MLP neurons of a small language model. Each row is named by its layer, matrix (up: input weights) and neuron, and shows model dimensions 0-159. Each number is 128 + 24 x the weight over its row's rms, rounded and kept within 0 to 255. Numbers have three digits each.
After each neuron's rows, "fires on" lists the tokens most often at its 100 highest values on Wikipedia text that the model never trained on.

L9.up540:145116097097131108138151122130105153143115123157108103088162124131119110130136185182123137123132156142115148115149134116133153124100145129114114133136158126114089100114157127114121129166103151114109153119132140171151098116073137119149116121107118124143181127103146133138103175162107142119077134136130139115112142128130152161147128129117111121152154118109124147110115071142073118115130122127123122148155119083115157100109119097081045097144125143155080147179069134094111154137165113
fires on: " H", "H", " E", " S", " T", " D"

L12.up28:099163129100146115121127144104131097143137078121133124119150148115142091141154175080125127110144135113166138149110129113106095083090150117142150096139143100094148152162097109143152106118129169150123112092122109150170148136117147117089148132155116152089117119142122160122119121155182104091165114096137126140108116110150155108131118103143169144153130175080135129108141100090116172177114140187129083096086148103141110125122134124107090117081131126143108112143154125105121142137109104
fires on: "le", " deb", " ch", " sp", " com"

L7.up595:139132065126113139090142113122130143168135127168142089103112137082149118118147147134135084146159147160118181111122133140087128131130134107104099074131162135181154147123128100104132111123094149109119110109118111130146126122086160130153148135076152152145147134127130134142112127153129138174123129136160190158152132150146143123098097149119130119164109131132145119084105121107131145116154127128093090121092114137162119103095112115134076166133136140104062122149147078114107171110117113
fires on: ".", "s.", "ry"

L4.up474:140133094130109146127113137121145118134132111110127125159145131165156122144142142134076139113078135125123105109161094114128150108127127138144117126155177128121148177131138110086131091177119120134134093128148129111153085114157144102135155156120146128115120133130137181120142118159108100144136096170149175121145153088135143093185052082119153132121121112126144125138116128131083145175109150139119081150166177122162149105095114164136101137147147135103077144117117137101158097109112120
fires on: " /", "}", "ode", "7", "ummer", "6"

L9.up571:150090130104133159149104101124180144113136146117129133100171141152163132168137153127082158153125159119131157121119124117140136130114155094151125106151125099121111131141083129089127108123109121118152128141132106141142148087125125134141167125092145156139094124125171110118062106138149114192118128166174130072151149092111109139135100119108127088114121161153134186115125067125125115101121109119127151131100095097103111125107136134096122156195148118145122130137109111144079126129143151
fires on: "om", "ov", " sign", "ew", " 2"

L12.up334:122114108118108097112104157125129128156171095156123162141079110118125140138107150117110157075107113175115153171100111135113137142125114104130106158139166114095162078128108150135128131128149118153176135123085135153148096136132115146117147136151194151154155155145166144172170104094130137116148135096135119068167142116124158147111119117159145114123118155091083118115157099114125059135130139142111106098124142076124108111109104116091097115126147123137139105154134151134148119146122129
fires on: " V", "un", " Mar", "p"

L7.up406:107095071129133153148135151105099093149153110133119117148140122145123148080146122115106132126090106151140136167158164118148147123093104080090131118174150101168100201140120138117113079142125130098132110122124118113147134164146123108117177157132109111107140139115165098140155126138134148122102126107149136100155065084124134108171109131155144124148149118167141100117125135189159117164117144126112122124146128092129152128130138143105096115152143166100125140178113121159125087128158125
fires on: " |", " He", ")", " 17"

L7.up636:148111171113118124109095145118190101125120161129128137142155132130117127132140130139159101099118101157115119084115128122113143117078150114119109117081140119132127112112097126082094105175108117137159106144119146150143118125153147070123130122101112121132141143114141160153095130105150152142168122141105122118164122123124118105165099152125171112069089192129091137120113161162099153152096176125166121132177114124134117118093109158120119174138133113124140166139101150150070105132118139
fires on: "C", "1", "6", "9"

L5.up127:182134145108100128111151153110113095127125158177142107091103130146118147120135150165134103083142169116113134126100144133044108089164130100107143117128170140108124151119146110140128080160133173135134145110154122131142123089098142134139120128081084126148104137125195092129133125140163134149121127107143165112137149129144148079162090147141142139141113149126114088089136155181111131141129152129089119121107133143091150121113128105119093101146122172123081135132111107121112131151126141
fires on: "ell", ".", "ight", "r.", "ron"

L12.up563:117143078106163122106169137113143080151137163137144161152117131134164124086137115123096105095116128141143157084117113167093134082114134140113086124119170130134101097159108110106139136135125107137129123066167138155137100136147133139138127098137128130116126092135154175123169157115144093162115157159145095136150095140115146121129132142124115124167120113154105106101125134144124149153096084136112090113091132127183163142156129139123066110117133097150092136188144142113114158125126159
fires on: "ol", " as", " As", "as"

L11.up267:129110134129157112116104134113150128145152126152117141115100130081166070148160135138160123110122130124129118115131134147088111125094130095179155120157119145129115163131096101144124117159115165147138127137131098120158130102159156116078148124119071065132143131157147137129110120152144134148090174163148132119140105137106065116142164119103160072140118135150110137134093125108105116132148095110128157113135082129137155120092089121112136155120152126180109124167114092188116132096153131
fires on: " (", ",", ".", ";", "3", "5"

L2.up426:110163126119147174146132136100095133138131126150143119151117124120117140158116149116135162106094156153156159089114153150080162118102132053141135127149125122118134150123154117132115094142114124099143112123154124100147127135137181146131175175120133141104157159157143197150132104150112121122140117124184127121121128131122122078162081155135058080140106146151130129095138133125130135101071120160132128113178117130115104120093116099096088134101109129114159134154116156142125113117144126
fires on: ":", " |", " –", " into"

L5.up234:126128135123158124153091098101122156125180119117130136079164140117121148107128121115070173132082108133160125154116153128120144145145071107135147139124116168159132125143092144105070121112152132088134120111168116164139125117095151141138132130127149060165128153114096123079110126146112160100114146123143125117107082081127113115147163099132113120107152119154137119144125069175112130088075135133111157110150155150118103138124141133083128144122124127129124169164163136145141149132123134
fires on: " the", " to", " their", " he", "'", "s"

L5.up574:161091127121107115125130130118098135097129119094093106095128134140157103130134132148115145096116114143119116150098126124119121111125121126167149101140121132161146153173135146099107108134101109137142084134137164107152148116137116115138228118147107077090146147100135171137198143132121125093138121106141124131111158154149130108123084118107151124164155092139121137146137158184144135131140130132115135112158159155079128129134124111120131154132156147094086129091149133070161099114152079
fires on: " |", "-", "The", "="

L9.up249:097146128128104117117173150105133159116131126163128124101145124121100100124158160160151145076126137180133132142123122176103123090125133153136103088157113098144145130163109102156137112130120141162147113143186106121149103088128195156122163136101107099128111150146128149147139163096174150124119174135152170112157150151141103132125118144138139130135095117132114144136113105141109081116160149090125116135112136126122153086114072083153128118096162142162152141129136112079122128090109109
fires on: ",", " 1,", "E", "8", "6,", "D"

L11.up597:103137128129122127113152132106100122145140142161125155121104145092116090097144175120117106112109137122116173128130132104123128159109101142146116121149165161140194161127108126094097106120127120156111125133105110142153126141110136133174157173143048076135096141102121157165125192141154116125143147147123145139139102111140109133127077128125131110125164132115127142134103156120161126131096094151131142134111115105095073111113117085124103141090151128096108188146094129097116170139131092
fires on: "ou", "ro", "os", "ron", " La", "if"

L7.up269:155134147098121187167112115119140098141160112171115160152128133108177147132133121128140178126130143095120164130109115139116139134130098086146114114134147079144104097166105131104105110107114163122112112114124123148140110132158147151117150141103106128119171144097120121136088147117164139121142119162142159099147157101102096130167139131145144071135109126160170130110124086140111096151144120132116169087089137116092148115108129109119112156136168102143135173179104083106087118126085141
fires on: "ough", " of", "is", "hen"

L4.up500:124139106117120144150152137111107176137137099116124144148103128124192070125127179118130125140134119133134101144099128125074093127111124125118121107146167151098097149112135126127167124151112154084146086121129083100148118100096135132148140129097140120111119116142152132100088155166150103144140133083133139070145139110160152080116155153129155136089161152092134107100146086132135174142149170162137102099163192132140143126145110107130111099142125143132135122140127125105148119099125078
fires on: " th", " ch", "s", "Th", "ace"

L8.up273:147126085126143220141097145117134120140157137187143154161149134103152124126131163138107122115133150135131141106067134150106124111092101102151147124153157104138120095183121149136113112117104130149116125112131127143141103112088157128120137096117121146141144115106176126143108123117150136135127095140119141136130130124084111094180157128117158071121108155169119154106139134136134073137168111127105195130121111152101124107098069135097103161131164131128127134155119103129114122152115107
fires on: " At", " D", "cc", "ough", "ording", " Al"

L12.up322:115127112110157149136074102111149123114130124136113081144137141104127064135133130155160127119150098120107175152152169139156099104120117082103092108144124157150096175149110117136101136174082103114132136149170149144136140130109126121138116109136133120154153142136135136126116126137161104144164095111100161132146139174180131123148110116148108126067114119093091134122137164153081121159146140121084139088128141110120108129117140135117137122136135141093143161138086150147082155061129113
fires on: "-", "h", " exp", "emb", "19", "ir"

L7.up620:124108127104140131141088114111122080126103157084127133130119123105153139095140104126126152108101131116124144144138134109138144085064122123117125107101162100154145180144031085093109123140127089108125123157176175153149111155098140114164154116132113112086144109095157166145146138121142130141129109141112123121151130154131094112162096131129163083141123137117111100157136128159164129133130136157111163154161114139113134110101172119117120142139109137161135148149100134114135163097160089
fires on: "-", "ret", "–2", " "

L9.up238:132140122107112120127144124130098151166149095089157160119109110126132101115109151146123161138142150107111209176117155130120114085110144128090146085132142109159096131126125087134102119088111143101111127140132153149159132105081117119141158158091165094097150104099143132141194175134122153157126149158147094123106101106137125108124122156120135134136159065137134136097163125130112095119125082168113090124168117138146105130110141090103119131130121129135118154164112148133102155136153108
fires on: " O", "ou", "h", "ö", "O"

L4.up382:103122131106133145155117148119119081128139155131140136115111124108099132159145160153080145133080142143144154051193107117142170107125118088111125141171134150096143143143134098111147128158088098105147095126150105145162101121127151116134167146146105142069122119154141172132142132125157130190140099124116138109154112119151112107135078107108138114084139149115128128128132138183121119123136160171156067132102143114136115101115083129132142154122096130145123105113114108149125102133147112
fires on: " /", " ", "ode", "_", "ulation"

L8.up469:174117127105152136120084134109165108148152182151130104130123124142135121131140113173128122106134126150084173130155109135095132114152140108097081147144153158141105151150145105090113105134097140082099130134120127141140136099086132099173155143117128118140127144144120123120158094140150117116086139110154161130145135104156085158137084147126124136095129103177093101119151140134115140114109115119067161111091140176112179118075171128149094100156151119130076143148134150115130139117116134
fires on: ".", "r", "ear", "pr", "r.", "eb"

L12.up304:118082068127126143131138137088132148133125179139199124134095144120116108128137104116160140139141145188111168114139153139113101118100150127115131128092119125170149136123125123122122117130060100110124118102163114168130149130100142115121166100111134118121147111117119156129162119128134104159097117117153127104108156183121142143144138117156122127192117148142097157082108144180119136155114125121104110093150124112162156100143110122143125096101143097093150131156130107154079153120140174
fires on: "ed", " bec", "as", " is", " as", "ent"

L2.up420:135130140121137138145120157112108114154108132141146130154127124127139117145145150174148121099123133102122130083176116137136155125157141086095119097160135120097179155135102089116127091181114117144123150115150108134153093140130133128131127138149166137090089117179114165109152127114119072161093108171157130098130123141148111108127098115142139148087147125137117104115127073176094115170127147165093119145157122126150138077138118152128112107152103141114081085101080165100128106119099135
fires on: " /", "ite", "″N", "ummer", "ode"

L8.up384:163116048137124126116116110104102166147120148125155142124135131139150142094131109085088099118134132095132147139124175110146084112131144092110149129143154123128087139099102085116082100130098151121139122094122137119136159170086169141121168150098125097132184120132097155109134155116114121138139163129158112105128106151149112159133138158136135130156152132112100122152072147143128145138109148119095151098179127106120135131119096134127128145163147156110067087174127121161125140139126107
fires on: "s", "ed", "he", "en", "ir", "r"

L2.up145:120111116076135131133104134109137092128105148105109128114109139076089108128116093148134129089127145113103122143096139165103118124101136072140116104120136113135148127218126148114099122131092072160140106078117153142152143137112128131145171127146114040135117161125158126076131133115136106120082113128128090143143141122141119080137126108132144072144133122152133143134132129156126108135155156141103122139169133144141144113122142124122084127122155122124080165110130106152164161135135148
fires on: " by", "The", "=", " Q", "P", " between"

L7.up11:160085097103133149145121148082129170170131114153127174105148102109123135130145159107137170076117128112154139127117163122101126132086133111127126094135131148142137164108060114122097107153094129142155126115161098133142112149111139113127166156130113150080132163139158143186100127120163150102102118122156146091103123104115139110163156107126160103123124120173125146135167141162135127103109144156133148110141137112144147120113134117102071135144175125148158125149128171125131096122125070
fires on: ".", ")", " |", "s."

L4.up535:138130119123130155148148141111154090155158154090115152125110118161134136077122216157103115140128142096136166142115104102127141142153066105097141102131134119105129148156155092101125103126107136131181123130149114140147148101123130103108127120123111056110124135111124118083132147149111143130127122127131139117105130156162134134146127114094101117115129077089121111097123151122172123123145153159149141116167149165134132115109131149116073114127175156122102115160103172072101122153105113
fires on: "out", " Total", "inal", " result", "In", "On"

L4.up495:096131166119148167153140103115107108142130091064138149150143131134140126103128161146080110121128142154155175163125117104123143126129149111091147097155163095094127148141093147144155105122102093126131155144093115121143153112121116093131102103110075109116101123138105123077101120120102104141158113142142144080107134134141177125119131121122115144155177135142158129101141132103137134160119104156152164127154135144102145115150179087097098116149165190136120119172127117148093110102101130
fires on: "ow", "ob", "ull", " new", " stud", " sign"

L2.up309:095117122129150133136125130125149148088167175136179126112090125144099131135135112138120153110145127159158138115126158117100144125112123070114118128138186144102158154130134111125058101145099120107134159140153120113154078120104139142131142150104145086143137156129126180143148173179117119112111106167174094138119106136110094108118115128119068096120123150121109132114100131193106092139143125160130139140146095124124146123123111141100130151120095154119091150115095153146136146127099075
fires on: "°", ":", " |", "′", ";"

L9.up374:118064135133121120193142142112132077162142101106120133158127133133093145089130129111081144096150109091108140118145145113152101120112106108166111120139129128151134130162109105150118121164110111123120099106191142127155112137095153149135152107099136139133138118125122187091139155124156126122124121123169125103122129165161090157153137163165161143169115109108142096115116130140124139127148156123090132136159142108123167131126110122060107123149096120084117125114171110168095152105089115
fires on: "-", "s", " S", "S", "4", " s"

L8.up439:099152120122124107100132150122106128109149149164123081109091123131119131147126155162123111080113138149105151114131132139102137115136162102096141108131149146162162146110129096116099126154083154126105153121155162114145120089095138130120166129087117144124124145140151148138126127143154127115098149129127152110127152166154144141129122128140111163103112076126123124132141105154092143122123184130089120082159147169165128096077082131116084106154165165139078197164134102094098142147133120
fires on: "S", "P", "T", "C", "D", "E"

L5.up210:151101081132156166136157108101155131086145106156117135174145136094133133146131164126157157130115141150181145146126138132102082110082096138155095122171162143124093135069154117093146115166089157084160094122112125143147110091096116138155155131097162124146112120079150096123149169153104111113111107120106074124145099107147115128142110133138160135121115133147117135117153084106104109170115152120162121123142142123139145133136127143114127150104113119139140185146120133116132141119107079
fires on: " Th", " th", "Th", " stat", " 202"

L11.up537:121100132096155161151138144123097134139108138130122115117124119133172151076114099141172095121123121141086126142131143107104147143138116112134101136144106110130188125119125120142112138138091104091144131158172140134156107158109158134140123102143100108168155162107127189139132133130143123128088080149170110110122162129147125134138119117155139099079139137094149083089161110128122147105130155074102128108157157118110157116090097118087103132140118137158176077108161121140113142166109085
fires on: " S", " s", "ic", "ab", "i-", "b"

L2.up47:145065100119132178120133139135138114109095140136074112133145138127150125095137162103122174117134136101113145110133134135133163135120144104167155110169149152139164156184130145095137110161087121169124116109109151113140119124146167112124213101082126145102145141101097136147150144138140160082112121157139088151144131147113080131134105114118112112161138103166120111073168124114127142172120122137158141136140117140095106139105111084119108130155142141115138163123121112153108146096140137
fires on: "-", " |", " the", " e", " E"

L12.up241:154123088106157149149132153122173147155127138097104126140143119114142113075133147155145113094148129120156114109129095128087118149149164070122101136136145164170135127159143113148146100165103122109108110158142109148140146104100153126142144142122127156130122096079088113152163166084143073146113134131108122140140144156106082144150118155149115113170101152165089121099146118131173113132096138145091123128108134136163118116115108065119072140136120104159135094163118125128160152129115117
fires on: "er", " Fran", "il", "ed", " Ar"

L7.up89:137153141113151137139117113094133127179113143132159110139067125114128132106127124148103111095110106135118109127127133164108132096069114113173118127116169108161105140130127147128105073157132138142141147129158136103141112156119164161131136190118181112143140149122144154123109118134176154117148152154184183094145138106159148133118124127158120136114107096083107154109134146159135184114138101137093156119142124176117128121146076119108110111131137109114129137092118073126131108094093142
fires on: " of", " most"

L7.up446:161110119123129183142143086111152164108152124140111130150185128112136091136115117093122154097144129157133127123133141148109164121128144138136133140151150151159068121132146134088118118159116164082181108115142133158153097100111138134143155150089100121148111133116130162106088127162103168115091120120158087123153127116144078142110082136167097125131094137144107167129161132137070095142124107137155172114132111164150097115095140128130115165126123094122116137126126122111168144100130087
fires on: "h", " th", " Th", "th", "Th"

L8.up569:136105123119133124136088119102151137147157128124133154126090133158123075120140162139150119123167175163089139128110143114102089128151169121162196105107116157150151142134106101156164110134113135111151085151138138110150097116153128165093165132137122141130138117148158127160127127143178150175150142120101148102085160168121157128142130143109125104114140151128123095143097092130110101108108117100063116141116110132149075088086115102114123122149126138182141111168131120149116129102119144
fires on: ".", ":", ",", " |", "'", "%"

L8.up560:093129140133122113112086136074125152127149147148122150122064129114155118128141154093114114114155069113135142117148140145152097139126098135189136121118134119171126133151073149127111103174095126137114112128109115124143127139136175132117132164159123116105115159135116153099071157082178152145098136189154165075154145128129114089144170133148145140124117147120121118131103072116134148100166120117148152135135122104136116117108124122103116119128123113111156150142139096133104107117079166
fires on: " of", "s", "0", " 2010", " 2020"

L5.up101:097126123121141130100130151111130149136133069151120127147070119131173102114129129149108131117134171151093121143148134147079102124138084116132135078140149138131156148131140119176172105128096169121119107099119120107145077163117150156114153121118097168128082157137155162106096140123074129137117130164112178143148147166138111098153138099107123102135095155146112147128144057129143132127149116155140100121129131149142110095118145116085128100100130143139163144155099137082155133124109138
fires on: " and", " with", " more", " as"

L7.up257:141132079103120164113156155121150174132100103123092133118120108148116141104121199127095169116128115106151170119130147127097122104108137091146113131133127102147132121121132111075102154171111131111118126106146082138148109153104150147126169106109091151156139110102138139128132164115137144164103132132131163122148091156083140143118134140149138142129109128145113097081169070112120116137161137128103146127144142126109137075105089096101095145133102114158152195165151113131102102116130113
fires on: " D", " H", " S", " B", " E", " G"

L12.up397:136154152117177142153131134092176126110134129095116154120146089133109095148151121090147102111148131132150139127139112133154133127101095125086131130149120138132084151122098111129080141143124163128113083136192158123147106124079162108108135130120133100096101127131097118158086170145139163142147090107138149128147137142136104113155073124116188105114103142116125115132117145128124110135108112172151105152157128110113134122098166125140132106123179121103135150162072127146088110090168093
fires on: " |", "\n", "-"

L4.up425:143163125099119177118104130113134137153149111108147150167111138152125087135129163115083116136125126113144142143111147137126122133119148132109111109109173144127089145132124127091101138122050149103113142150104122125150133118081119122124128147096116127141132150090148143134125133152181128139153133105162107098137135109165117088127122137081126156086126170092133129069186111113134160119139102151110123072173145129131090110104145129137116158076129118133146159162096116156076152093131133
fires on: " O", " U", "O", "A", "I"

L4.up104:117108140123114150142143146118110099083152094112118190148108132159157102143133197117093133122106142146124129151108119123112145098096158136122142107140101122134163144168097108125137120133151148085147076087129110100150116135158108111068132106145112134107099147134112169110126113121140130147152142085119142120091145150159136078138122112079106159142164131110136151111165147151115149153060143150104126138164160084147132133151188114111139115112117121142123132137138112125107083135133105
fires on: "le", " pl", " Pl", " r", " place", " ch"

L7.up554:119151110132124114120086142092129136138124151170124138147128136129175148118129129117142156135131162135087140124128114139102112147158125099128094079085153101157103127180122100137124068108104136145107102112123144118142078108110178138117180098110104187145160116126157168111119148167119130140186131152144179094163130146085104143138139132146154113150114151125112145108105086134108123149150111121127148110140127098114148136132152113129105132107121124187110127179143105085102150129110153
fires on: " with", " and", " of", "ough", " as"

L7.up434:128148118097128130115133168121139084169133095056170151171136131146129125096131146116157119128105133113125141161143135146102164131126127148106100125151157142126087124128146133155129131136106078123105144153123110132151074151096156154128130094088114139122146108121130136107149158147171135166130148105130090088100151104136129078146133108118130135114130158071154102087146109120105168076143127134094139127151183103113138115105141103093075114110116128171125144172149118148125129110126102
fires on: " S", " T", " s"

L8.up474:125159102096109159168113126105092148126105078167117122086112137170185121105141125109103111128150114104119170123157179149142122138128123131126115096169131114135165149110134099127118104124074117110128108088153122154147128183102192107107148105133124098128146108127101165143115122167152152147135140135121153146134134166132112145123085095138160103158136130118131150104103143140124154105119110168125138096107097114171161117113106135102118115191128116094125095125144096142149121106144092
fires on: "he", "ed", "ic", "as"

L9.up463:133132135135131148135112125105181107113107149114160139163111126117195143116145126127136134127120125126115151101142111112133135128077166134130119116128155099123117144136091089142097120143138110156119110126166131124149090136109148105180146105132141112113175121105115176106111127130113121134143127126136147122170132127170126158141090135090169092106059105108127100095207105106119146164119118144132125139143138090104116144118050135121120147152121080122172137120114138132078138112127172
fires on: "–", "1", "3", " of", " |", "2"

L7.up148:177129152107171174113123132107095118150137129104130113179100134117130136140140129146128114130159146130152139121100123143134168127127058117123081130120163102154127114162145136095094106123110117152145093140153168126147109113093104143153128073172126131132137102112097149090139154118160168148133115128178144113110075152098098133156151099154146148133124110117107120122122137137122114150170113131082170116155147131105113075100151146126141107121114126083108126149140103165137085092101108
fires on: " of", " following", " First", " second"

L12.up182:125118136101093141120109144125130102152200137139142166144142123108156140126107141142112134121118090104145145170118118112122083123145124116131154121165148121094165135174139123089093113142100104140133097113139103119144110126073082123107130174130120146175156162108138166159153111156139147147129136131127128098140101158147116096126116137107108101143136110146122117086133108129159083141111121202095145183120152117088136129119095129123126110129150140125122054176113131148122155146103104
fires on: " Mar", " F", " V", "-", " I"

L7.up168:089077139135148111092112136094119146124135136178121125165137136139162126107153163089131108115101093157131117128123124141136111133137076154179127084118189146121132156132085074100144088181149093113116148144104119133143131121081148145119131149105149148099122107107109128159088136131176149134121142133137127123152089106147118111119158121182177137088104147103125122139125121140125131138132150115124091085169198109114128137131117158100096136090122131129101131122118144124121132135097110
fires on: " det", " res", "es", " 194", " Res", " cons"

L5.up239:157093118109128137159128113108177119153158124117136123126152137143147097143144153121113121126123139124091128133097112113140164134106105119106080113122144089139162125144140156072120119159103130145168106126136176117142116148100160104107124142133096137132122160137090145113100137103137124115070117081175143144135173133151072143171151133105123103164137127104130156114123139161131094139160148145112159108142128138109152103085065167126083144100132115123088160150089129117095158156093136
fires on: "The", "ive", "R", "In", "E", "out"

L11.up488:138144109099147141133169153108130110089098119135134079104098120157150100131155152131116183107147153136079148075160133180094148133165110120153135117133128147146116146144096119117131097195105105134140138101150134118161106100164119134104160148103136125169137167145122129115106128122137127181091124167135129091134150151168152100118108112104118101117144109149073153135154152158107149156112128158093120131142155120119120088139127149080134117113151127155095143127104163120134116103089127
fires on: " /", ":", " mi", " of", "}", " km"

L9.up528:126137134120169156111115131090145097156129151157133139134115130089110125112130147140158135145144127137130129148097130159097133093098100105154130101155121120125130098118139103108146081133073139150147111132134109141140109136137136166095158073179105115136113114140167100134137161126130106135119138155145155158108110111141068109141131117110114063111151125166155174127125110099111061153068158124125150096151138103167162144081139138118135151113142116142113132163147095167168134094131131
fires on: ",", " (born", " (", " on", " –", ":"

L9.up386:124089109110127137111153114106103128124102117085100152133126131149137112076138165169099119128108101110155112100124110100159093088119141098159114115159168171135170115141117090108126105163113137107142092130143109149149154122130124141114155144136114117109165141127111136157160135080147087106127156144123118116143138177136114114168128134144106119167169153111101151135102147128144117129134141129122183091114138167193095117132139083117097106146140142137095108166124105121111144056109116
fires on: "ed", "let", "il", "ac", "an", " as"

L7.up74:174095074109133119085139141099122126135134134163137080123099136116155108109139130140116116138153147157163129099162133145086160144116135076149108098102162145163107135138127130105136101119116149136156102098113131132146137134126181105094120116060105119174124132138126128154121121177136149148102115158124120146177105143133138121130079139133101140136115129106124117136101103112139133142131120143120116117089132140163117105116140092120068125164160165130066196162135137105106157117141112
fires on: ".", "ough", "ause", "o.", "s.", "r."

L5.up355:138128121120110120152099157114122130094196135097167100141141124143106134102129125145145107090083122132142142134124111114128137136114147088146113093111125129116123145120099106118084128172112137132169109095139154161160083112151140126110153086153163090110123102129145124113093151099145093153127120123085118108166160135159115112186155120089175133100168167075130137110125129169076108136122150123143111129177170103134105126095126134138120120130108131110144169125131147145095111106122166
fires on: "}", "C", "1", "°W", "P"

L11.up46:179107131125157147111139183101103124158100144183156144140112111081163112141155105093123130159130111152067108122135118086096127164079139126151168095161153162148150123123082100120118097149135059137126110124128122110142136158167134114145151091145120124112102130117134151142132158107123118153122129116143137153122145167150119133127117095115105099094132113133124126146159130113134168127092142126102114109121114105141159128095077090088112118120131112117139178152125131114160168149139165
fires on: " of", " |", "ep", "–"

L7.up177:140101094096155145131132098110121181116177136110134137132102124087171075122121102127130115110133142153118096148147150159108117117124155119148107125109149159117100118154119137127132131155087113093148133120143173150148110121089144140132142131122114131184114122137121171091100169163169121141094112154166148075136117131158093143137148130122141088147097177132103124108143114136110110143145141121118109140117168099099167130083106139108101136119135088135086187180157134121124151124110098
fires on: "S", "s", "G", "t", "Th", "g"

L12.up499:137078065135135140119091137096122170122131141105142138100123131128132143153146142124095152124135117149122129099164131182119161097100129125129106096146153142128126129093101143166127140140099137139139126140121167141140100138153149124103124062095133114127115193129149133113141095112135122132132117118156103095178149154118093159146174121090134125169135159129101173106073110120107119164149131166145093105112087119135148101104124090114108130119152081125115113165115114159156115082114143
fires on: "ed", "ent", "ted", "ended", "cted", " made"

L11.up630:131097151106161109132144150090155136103088128146147126117155090138137108114148135125158161112110166131096144137112126143124103095091107105113095118112156115153126129145118101095098136224122136118129103133151115116152155106043148139127157114115134063131141115143149131124158111104157111116157137090163185120129125107131154134154104140102155128121128111113135122105114139143106174138126137183116123142129154094090126177090121122113118141150139096147136168131090130144136129142112101
fires on: "==", " |", "===", "omin"

L12.up96:100132090119145103136112170136101149153117107137073144125134101126125151102090163121131148089181142074148121157126156155110155129099128094092102127140122121141095098175116108131094181137130138095146130047162098146148117135105141090153158186100097152114127150144145125144109131137131107123081131118163140128100127130131166115126130117132093146126127094122098144094148125166086104129116131137140149128128088125135128150095099113107090092142137138123082147139155128124145106129130146
fires on: " H", " L", " T", " G", " st", " K"

L8.up595:150102123130130140147121150108161125123170109130141126160180139130156085140127147114125120119133130121118129118145143135096115120101118150168083133146144138148102134132117091114172137093088134119135111127133140138150092098088185164151153080085149157121148106109141139093085149175112159144068109114140117105089128114153091097128141118138121146150128158106121109115125094153110133147140164150155121135183133097103133133098115096121100156103126087151141140175148101120103149113109066
fires on: "s", " s", " Th", "Th", " wh", "h"

L2.up33:120144110117142147172084086094103125144164099128129115076114146143134117099105122131124108110104143126129126182107162157089109168138108142170141120130151138118111120103131143082088113123149153108126195141175133117141112094103129146110095143100143077156143128125118133096122103135117134104149159129115089100147078113144127099156086119141112162141142157156131126130129120142156162120097120106082103127110147125130125113142167162114108136115118128145138128211151142112102165123139097
fires on: " his", " her", " the", "'s", " to", " its"

L8.up118:115130134130100124124151142125132100112161152178150093145094130132117127125131166158116107074123158160130156111089148125116131114113148092115155071106119129167121158101125105111100102180115138114108139149150126100142121109127149123113133132095115119140141167148167144130129134122168100125126135160118124106150169181152103096137141174139129143111078111123133102101116115171104115166120146137108176108161143111149116105108088149124089099146176152134090163154158108089127136165113162
fires on: "D", "F", "E", "C", "L", "B"